config.toml
n_layer = 12
d_model = 192
n_head = 3
n_kv_head = 1
head_dim = 64
d_mlp = 256
vocab_size = 8192
activation = "swiglu"
norm = "rmsnorm"
norm_place = "pre"
norm_eps = 1e-06
positions = "rope"
rope_base = 10000.0
rope_fraction = 1.0
qk_norm = false
attn_scale = 0.125
bias = "none"
tie_embeddings = false
parallel_block = false
init = "normal"
init_std_qkv = 0.0361
init_std_o = 0.00737
init_std_up = 0.0361
init_std_down = 0.00737
init_out_by_depth = true
optimizer = "ademamix"
lr = 0.000339
beta1 = 0.9
weight_decay = 0.42
lr_head = 0.00546
grad_clip = 0.5
warmup_steps = 443
schedule = "wsd"
decay_fraction = 0.326
decay_shape = "linear"
final_lr_fraction = 0.05
batch_tokens = 16384
seq_len = 512
doc_mask = true
train_tokens = 153200000
steps = 9351
dataset = "wikipedia_en"
MLP neurons of a small language model. Each row is named by its layer, matrix (gate and up: input weights; down: output weights) and neuron, and shows model dimensions 64-159. Each number is 128 + 32 x the weight over its row's rms, rounded and kept within 0 to 255. A neuron's up and down rows have the sign that makes its largest values positive.
A block is one neuron, or neurons of one layer that tend to fire together. After each block is what it responds to, as a language model described it from the Wikipedia text at the highest values.

L8.gate47 [147 110 130  78 114 136 160  90  76 136 132 133 109 117 134 197 201 142 142 125 147 170 193 120 120 110 167 135  98  93 151  68 139 169  86 146 157 170 132 130  67 204 168 177 130 163 129 153 170 118  78 109 181 102 106 139 110 101  97 113 154 166  97 125  98 103  93  94 117 136 177  98 123 152 135 156 118 132  91  90 146 116 100  92  68 108 107  64  81 163 185 131 104  97 127  93]
L8.up47 [165  83 211 118 114 117 116 139 159 111 141 186 193 140  85 157 138 148 137 144 154 195 130 135 112 139 159 109 199  88 116  81 112 142 130 129 123 166  78  73 158 126 161 145 117 113 159 141 150 204 122 102 115 148 154 184 147 113 110  75 118 145 106  79 110 131 184  44  70 133 130 162 140 118 170 133 116 142 121 125 156 105 121  84 104 132  76  75 165 136 114 163 115 128 132 151]
L8.down47 [ 97 117  74 102 138  90 104 137 161 138 113 178 116 166 155 167 135 210  54 107 108 151 117 122 127 191 101 157 133 158 102  91 124 166  77 108 118 129  97  81 104 116  82 143 113 123 206  86 103 139 198 128  91 121 102 134 146 123 110  66 130 127  63 145  89  97 105 156 121  89  87 137 142 146 113 186  87  90 141 183 155 142 130 111 141 109 102 156 172  48 102 114 152 156 119 133]
L8.gate135 [115 124 183 160 145 131 125 120 148 167 103  88  69  83 121 149 128 178 130 183 106 124 110 123  93 156 119 142 183 117 171  90 101 146 112 139 158 185 110 120  99  97 133  95  94 117  66 131 181 115  76 163 207 121  94  69 163 131  71 107 110 143  75 122 196  99 109 148 156  97 128 112 140 136 127 193 171 124 131 131 156  83 158 111 106 126 126  92  97 149  80 188 102 141 146 194]
L8.up135 [158 103 205 106 131 157 115  90 110 141  96 120 184 144 153 147 162 125 156 144 190 146 120 110  75 197 135 125 135 134 135 135 150 172 110 141  74 104 172  72 133 145 122 100 106 106 129 105 148 121 134 153 126 169 129 205 114 141 145 117 130 106 144 159 142 169 110 133 169  95 181  72 137 120 115 173 132 110 107 195 153 126  92 112 137 133 126  79 133 133  62 143 205 133 160 104]
L8.down135 [ 94 103  71 145 180 107 111 166 137 152 120 112  65 120 155 132  47 110 142 154  77 141  54 232 144 172 137 120 143 108 139 126 100 182 129 124  94 111 142 134 157 144 167 154 128 154 140 128 128 123  83  91 131 151  27 124 149  90 103 120 140 118 118 139 137 176 143 145 129  95 167 152 154 130 133 162  69 117 112 221 125 150 157 182  89 137 187 139 131 154  76 157 131 106 105 136]
L8.gate159 [ 87  85 146 139 103 181 178 160 101 155 154 142 123 140 108 156 166 161 143 176 106 205 121 104 157 148 114 155 151  64  90 186  97 125 131 143 154 101 148 142 187 200 122 135 106 136  64 158 103 130 136 175 170  94 106 154 138 100 151 104  82 115  92  99 146 169 131 116 108 133 111 161 182 115 108 105 160 138  87  30 180 113 120  90 118 108 123 166 101  75 139  75  94  69 141 117]
L8.up159 [126 105 171 137  70 116 161 122  72 122 148  98 141 176 122 180 146 105 149 123 162 123  73 146  83 198 101 116 179 156 104 110 171 129 126 149 141 144 163  90 119 107 141  91 112 133  44 102 159 120 133 148 150 109  90 169 104 154 110  96 149 155  87 155 155 159 182 218 160 101 118 140 179 144 127 152  89 192 105 121 156 115 174 112 146 119 120 143 105 100 185 103 146 168 209 124]
L8.down159 [123  88 123 189 102 139 141 129 100 122 139 135 116 176  86 134 145  85 176 139 111 154 137  85 146 166 144 145 165 121 122  33 160 147 112  94 162 109 120  96 138  89 157 164 115 126 106  90 135 174 174  54 129 144  91 122 151 158  91 110 119 112 134 219 157 104 152 155 120 167 173 118 175 144 142 127 108 139 121 147  78 135 112 115  54 105 122 100 182 108 130  47 131 137 139 199]
L8.gate235 [166 130 148 138  82 111 129 124 155 182 137  78 100  88 107 151 117  57 172 147 155 166 127 126  92 139 130 115 164  93  94 119  89 107 107 121 147 113 105 110 170 170 105  96 110 128  95 197 143 107 148 121 138 179 101 135 124 140 163  69 206 194  69 187 134  68  96  59 202 180 103 107  79 122  67 114 138 166 156  69  87 153 123 132  70 139 110 104 103 106 137 170 139 124 154  84]
L8.up235 [140 172 136 176  52 161  49 149 148 183 117 139  59 152  70 113 150 158 136 130 104 128 152 186 144 124  86 161 161 127 120  93 105 162 135 116  82 154 126 147  59  98 134 112  97 103 133  55 153 148  87 157 144 144 104 147 117 145  91 141 141 112  80 143 204 116 108  84 156  45 136 177 129 189 148 172  69  91 175 131 162 116 119 129 118 182 152 107 131 123 150 138 108 150 130 161]
L8.down235 [ 77 160  74 128  85 100 154 124 113 133 100 131  96 108  36 175 146 127 184 155 177 109  92  76 148  93 129 114 155 122  59  50 173 111 110 137 138 122 143  50 106 157  79  89 108  95 112 108  76 105 117 131 104 125  87  81 138 164 135  83  99 120  87 127 100 103 147  82 110 102  79 108 130 124 100 103 141 142 189 117 107 153 165 152 119 135 159 113 183 167 143  95 138 130 129 110]
Numeric tokens ending a date, year or value, such as the day or year after "born" in biography openings and figures in election or sports tables.

L4.gate116 [103  85  96  84 181 165 127 152 113 142 163  82 112  97 154 170 126 156 133 126 152  86 161 112 120 128  82 181 142 114 146  77  90 165  84 140  73 139 117  74 138 155  94 133 120 117 149  94 104 119  88 108 160 129 115 163 150 132 112 118 197 107 104  81 101 130  79  94 117  93 103 128 174  67  92 100 154 164 111 112 170 154  92 113 171 155  97 163  92  96 114 118  95 145 111 107]
L4.up116 [144 105 100 140 113 157 183 117  75 158 134 189 143 153 146 204 100 118 125 151 166  97  90 202 108  86 170 103 152 130 101 137 127 149 109 142 120 137  85 123 101 169 130 157 169 145 132 150 144 110 112 148 185 121 107 149 113 131  99 111 188  56 123  96 109  84  96 153 187  96 189 147 146 126  87 112 196 147 153  71  88 137 106 113 111 189  92 108  99  85  66 165  96  83 104  92]
L4.down116 [104  46 158 123 151 149 144 199 163 157 154 117 148 121  85 170 162 164 124  90 173  38 152 112 134 143 148 144 160 119 190 143 137 165 143 149 122 135 158  88 126  98 114 162 112 178  85  90 104 118  82 131  57 133 178 119 137 115 163 126 133 106 151 113 106 118 137 145 102 112 111 184 160  94 110 115 143 190  83 104 109 101 127 126 168  82 103 122 182 121 111 128 127 102 146  56]
Year numbers (or their final digits) inside parentheses or after "born"/"m." in lists, citations and biographies, e.g. (1961), born 1983; also thousands commas in vote tables.

L4.gate84 [ 95 126 127 114 110 107 141 111  89 130 153 131 146 158  87 164 131 203 178  88 149 123  82 110 106  63  90 131 113 128 153  97 158 160 165  88 143 149 109 179 192 152 120 154 146 120 128  43 132 125 117 139 138 204 102 119 120 160 126 107 155 131 136 122  92 188 115  97 168 118 201 119 138 117  82 122 156 103 111 158  84 109 156 128 128 101 196 138  69 102 149 127 107 117 114  63]
L4.up84 [125 111 139 107  74 105  86  95 170 136  99  81 168 141 116 141  65 154 125 142 178 127  90  96  93 135  56  96 156  79 107 108 133 196 162 197 110 138 141 129 150  93 133  73  91 138 111 140  62 119 121  83 118 128 156 101 133 116 170 188 136 148  79 111 143 124 180 130 112  98 124 180  72 155 159 143 116 169  43 156 116 144 164  71  92 130 139  97 145  87 139  83 176 138 178 125]
L4.down84 [143 155 160 103  71 134 156 100 142 130  79 118 142 162 151 100 117 109  79 131 164 138 189  82 107 151 156  85 115 106  69 103 129 131  92 120 141 162 171  67 126 138 105 136 144 122 132  96 140  99  89 118  87  62  89 133 167  69  82 119 131  78 110 157  82 145 120 201 164 130 151 128 172  90 113 159 166 127 117 161 121 193  98 164 138 153 117 106  63 165 143 112 206 128 105 142]
Commas and periods, mostly the thousands comma inside numbers in tables and census figures (1,517; 5,295; 2.74), plus commas after plural nouns in lists.

L3.gate54 [116 150 163  91 163  74 122 143  96  91 135 109 183 153 152 107 179 113 152 186 176 132  97 123  58 146 168 141 201 135 107 147 151 118  93 210 112 121  84  90  93 158 117 111 122 140 145 103 142 123 122 127 124 151 122 150 165 160 141  99 109 128  71 111 145 168 127  93 107 119 128 147  87 131 135 133 138 159 159 118 136 134 114  96  88 110 153 113 145 158 148 144 123 184 139 122]
L3.up54 [125 145 118 163 172 117 136 121 127  97  82  95 186 188 155 103 196 109 131  78 159 112 137 156 139 117 108 187 102 111 134 124  90 157  98 155 134 125  59 132 152 152 102 149  64  91 155 154 128 157 207 161 129 103 105 110 118 129 127 151 131 119 136  14 131 143 109 127 109 166 142  93 100 163 107 109 130  94 120 156 114 121 105 103  73 125  80 125 112 104  99  93 162 150 148 135]
L3.down54 [161 123 164 159 110  84  51 119 167 162  99 133 182 193 184 118 106 113 117 150 118 182 104 124 158  61 117 132 162 151 168  58 162 188  82 162 140 136 108 107 201 160 166 116  87 121 144 169 118  93 164 116 153 133  92 129 184 167  94 177  96  67 129 129  99 162 129 158  58 126 126  74 158  94 131 130 131 137 116  77 113 178 127  68  91  88 125 130 171  64 185 157 128 144 156 143]
L3.gate123 [ 57  77 142 176 130 121 114 125  98  80 132  83 151 132 109 186 133 152 100 101 124 122 141 134 137  46 141 170 166 128  82 119 104 162 121 197 134 207 123 158 136 119  75 161 101 126  92 117 169 114  63 147 144 146  73 105 129 160 107 166 122 169 110 103  78 148 117 125 121  91 173 144 162 171 119 128 144 108 159 201 116 156  85 124  75 132 186 184  50 152 173 145 142 133 155 166]
L3.up123 [ 90 154  92 134 151 129  92  34 122 164 121 134 126  93 121  58 108 116 175 144 136 109 147 103 137 145 109 102 195 128 158 126 132  93  94 104 172 158 122 139 174 122  87 147  44 154 144 126 179 128 164 172 126 102  79  98  99 101 148 104 121 102 117  86  96 117 124 156 127 108 137  76  79 162 166  62 203 120 117 115 118 104 148 168 112  94 182 146 114 127 141 174 124 119 106 150]
L3.down123 [164 132 138 146 152 107  85  83 162 155  82 158 136 135 110 138 132 118 153 147 163 116 150 105  72 130 141 150 109 190 171 123 117 159 157 168  85 137 206  96 102 168 101 108 125 154 111  93 181 146 168 116  78 148 204  81 109  90 121 126 148 102  55 167 104 166  95 154 165 170 176 149 166 102 192 121 129  80 192 140 131 140  97  87 185 131 152 119  86  96 109 176 107 103 163  95]
L3.gate133 [117  99 158 133 161 124 161  87 104 163 147 131 124 104 169 131 124 117 133 116 167 137 110 150 115 143 150 190 130 193 118 113 108 149 135 164 124 117 147  67 160 148 155  69 119 196 137 122  90  97 131  82  99  98 101  87 126 151 211  64 129 130 146 108 112 116 150 102 143 108 114  74 140 133 104  82 170 102 122 151 128  78 183 183  94 106 107 149 173 111 143  90 164 136 141  74]
L3.up133 [128 145 143 142  83 120 187 149 194 161 165 198 129 110 177 171 118 122 112  88 143 121 143 106 127 195 137 116 158  98 110 165 135  99 150 145 124 116  79 140 127 119 119  68 106  84 141 184 157 168 121 127 142 199 117 101  79 145 144  83 142  96 120 132 131  37 146 102 113 210 136 153 134 164 137 113 117 152 116  90 131 173 156 102  60 143 153 152 125  97 152 156  99 126 123  96]
L3.down133 [140 135 114 155 122 113 163 177 177 117 131  98 117 149 136 133 197 174 137  84 123 127 100 126  77 179 105 149 159  89  77  72 119 102 151 103  66 170 128  94 160 132 134 127 136 147 171 151 119 149 145  83 255 152 123 161 107 106 185  71 137 137 127 123 169  68 191  61 133 123 148 120 164  95 132 117 150  88 113  68 154 134 161 102  76  97 116 137 135 146 133 108 162  79 143 151]
L3.gate191 [167  72 141  86 151 133 147  58 150 136 132  79 130 109 172 106 117 119 173 199 141 131  60  67 146 133 114 137 162 161 136  98  94 141  92 146 156 139  76 138  92 128  89  80 170  70 156 150 146 126 117 140 101 102  75 206 140 148 112  84 110  78 108 116  99 171 132 138 149 140 166 166 171 115 158  81 185 175 111  85 124 111  92 148  94 129 153 160  66  77 163 122 181  92 168 154]
L3.up191 [ 81 117 133 122  35 172 157 151 142 170  83 105 161 138 170  84  83  90 113 150 161  93 154 101 122  80 125 182 140 174 185  99 132 183 132 147 170 135  96 141  84 152 106 157 115 164  79 132 127 118 158 117 105  77  79 141  91 158 146 161 163 168 111  96 167 112 102 116 134 105 119 105 120 103 122 152 133 111  92 164 161 115 154 166  99 154 153 105 179 118 105 144 187 130 178  98]
L3.down191 [134  92 179  67 182 154 126 173 161 105 125 102 132 147  95 139 165 153 173 151 105 111  95 141  91 107 120 125 125 120 107 137 109 128  58 123 144  77  93 117 132 134 174  99 121  78 166  76 101 121 131 120 101 153   0  60 159  98 149  90 111  93 120 153 160 138  90 129 118 177 133 137 117 141 126  90  62 168 119 134  70 132 117 102 153  61 117 129 133 103 144 127 115 114 151 157]
Mostly "of" after "one" (one of the best, one of two), plus other mid-phrase links like "all of", "named after", abbreviation periods (c., p.m.) and table pipes after numbers.

L3.gate7 [146 170 109 145 100 130 174  90 105 126 107 165 143 109 143 162 125  96 181 141 204 146 162 173 116 110 214 136 159 137  78 154  59 150  93 153 160  77 101  95 127 144 112  86 144 111 139 120  48 129  90  87 129 121 130 124 102 149  65 168 178 131 165 115 124 108 136  39 165 133 163 146 122 104 149 145 130  85 122 125 153 172 159 146 138 134 124 122 160 155 111 107  76 123 107 140]
L3.up7 [ 59 118  49 177 169 186 124 193 153 174 118 136 156 151 161 187  79 115  75 115 132  91 119 131 105 147 109 143  90  94 130 121 102 104 111 144 135 142 162 127 173 171 168 168 132  94 111 150 143 167  95 158 144 158 106 129 168  85  89 168 159  27 162 118 178 144  86 124 123 143 113 112 160 124 127 104 143 149  98 147 115 144 134 143 159 126 158 166  89 149 153 154 105 107  99 106]
L3.down7 [104 140 176 153 129  39 117 127  60 144  91  98  74 113 140 113 135 129 219 161 189 144 184 182 134 119 153 161 112 141 151 164  97 129 121 104 139 195 100 170 154 151 150  64 147 133 125 169 104 137 100 138  85 107 141 178 144 104 126 211 147  49  92 134  98  79 129 170 172 162 173 153 196 159 124 101 152 110 121  98 128 127 154  84 131  95 121 127 134 120 159 151 112  86 134  97]
L3.gate84 [107 165 141 141  86 132  67 105 151 162 102 128 142 117 182 154  86 116 151 173 120 125 106 104 136 102 146 128 162  95 193  89 145 124 112 125  76 115 138 137 138 129 124  95 136 157 135 139  79 152 168 141 117 101 122 147 118 136 117 155 125  96 102 138 156 172  85 144 107 200 117 137 133  79 156 202 100 101 170 156 156 169 134  93 130 168 118 110 135  88 141 158 142  87 165 127]
L3.up84 [174  94 106 151 150 103 113 141  66 148  84 173  99  64 146 178 110 123 115 158 108 135 150 109 147 168 147 161 143  38  78 153 134 135 119 105  93 152 145 193 110 151 118 146  84 152  65 145 115 120 144 122 145  56 144  94 150 166 141 111 116  71 166 111  72 136 137  69 114 119 159  83 110 141 108 152 146 164 120 153 105 143 149  81 104 108 108 151  78  60  88 139 162  89  70 110]
L3.down84 [131  81 136 144 165 169 143 145 171 166 121 116 155  82 146  99 148 114  50  81 133 156 155 150 146  89 155  73 143 117 147 170 194  59  73  86  84 111 100 162 163  56 140 124 129 165  96 169 133 165 168 139 217 159 108 139 162 167  97 127 151  95 108  55 160 110 125 200  68 159 104 129 107 200 113 148  99 104 128  58 162 107 129 105 138 140 114 143 149 121 118 122 133  89 122 123]
L3.gate122 [111  93 126 103 115 125 140 147 135 113 143 110 155 171 119 106 103  93  95 102 158 100 109  76 142 113  74 139 172 126 165 107  82  73 127 144 133 209 141  83 166 153 156 103 129 141 118  77 105 124 182 139 128 120  84 130 124 131 126 134 172  99 135  87 184 120  84 142 119 116 152 102 106 111  64 111 173 118 136 114 165  59 165  98  94  67 121 125 167  98  52 119 145 127 130 154]
L3.up122 [130 132  60 139 131 192 200 140 124 158 133 182 122 146  94 142 139  94 127 150 105 143 146 134 135  84 100 116 141  62  95 100 125 145  81 141 148 173 109 149 147 186 120 116 160 143 138 100 127 141 170 122 116 161 116 117 156  73 131 111 168 116 143 129 172  93 159  87  99  47 105  75 190 127  65 133 149 187 111  80 161 152 131 130  79 140 173 130 104 104 159 177 146 120 123 124]
L3.down122 [132 163 135 170 151  93 159  98  94 130  99 120  98 106 158  79 149 152 144 149 110 165 154 108 140 152  96 177 132 105 177  63 136 112 136 172 115  86 131 163  89 111 155 140 117 125 104 142 167 150 105 133  97 133 198 120 153  88 143 158 122 133 148 168 166 105 139 134  64 131  71 108 185 134  83 172  75 119 100 123 162 172 139  94 124 133 128 127 179 138 115 147 104 137 105 138]
L3.gate231 [178  23 119 138  66 144 125  95 107 180 150  77 152 116 128 190 143 122  73 153 215 166 147  96 112 157 117  92 139  92 102 130 173 120 112 109 115 148 159 171 119 112 122  66 117 136  86 115 130 121 125 161 144 109 132 155 138 146 118  84 125 124  98 113 143 152 121 154 157 177 129  87 169 155  54 202 156  98 102 132 174 120 157 140 179 129 119 146 136 121 115 126 152 141 112 135]
L3.up231 [ 63 123 108 157 111 104  83 116 154 140 142 112  95 150 112  53  83  75 113 152  64 147  91 141 128  88 108  98 125  83 179 108  95 174  97 119 199 142 115 114  69 105 142 127  54  93 126  95 111 158 144  75 134  69 104  98 139 138 104  59 146 134  94 134 140 155 123 101 160  90 137 151 125  76 103  26 171 149 139  97 110 110 150 100 142 152 160 146 129 103 154 133 124 147 118 166]
L3.down231 [ 62 174 102 156 133 113 127 175 122 147  94 146  94 130 122 128 108 127  76 134 188 139 141 145 115 148 105 182 114 136 152 131 115 116  98 166 116 133 179 148 159 117 191  87 124 104  98  68 143 119 129 131 119 173 109 135 156  87 114 198 141 122 155 141  95  83 105  98 120 103  72 152 170 137 121 112  61 210 145  85 178  81 137 140 135 123 137 111 115  74 145 191 200  94 131 149]
The opening parenthesis after a person's full name in a biography's first sentence, before "born 1977" or life dates; weaker on scattered word pieces.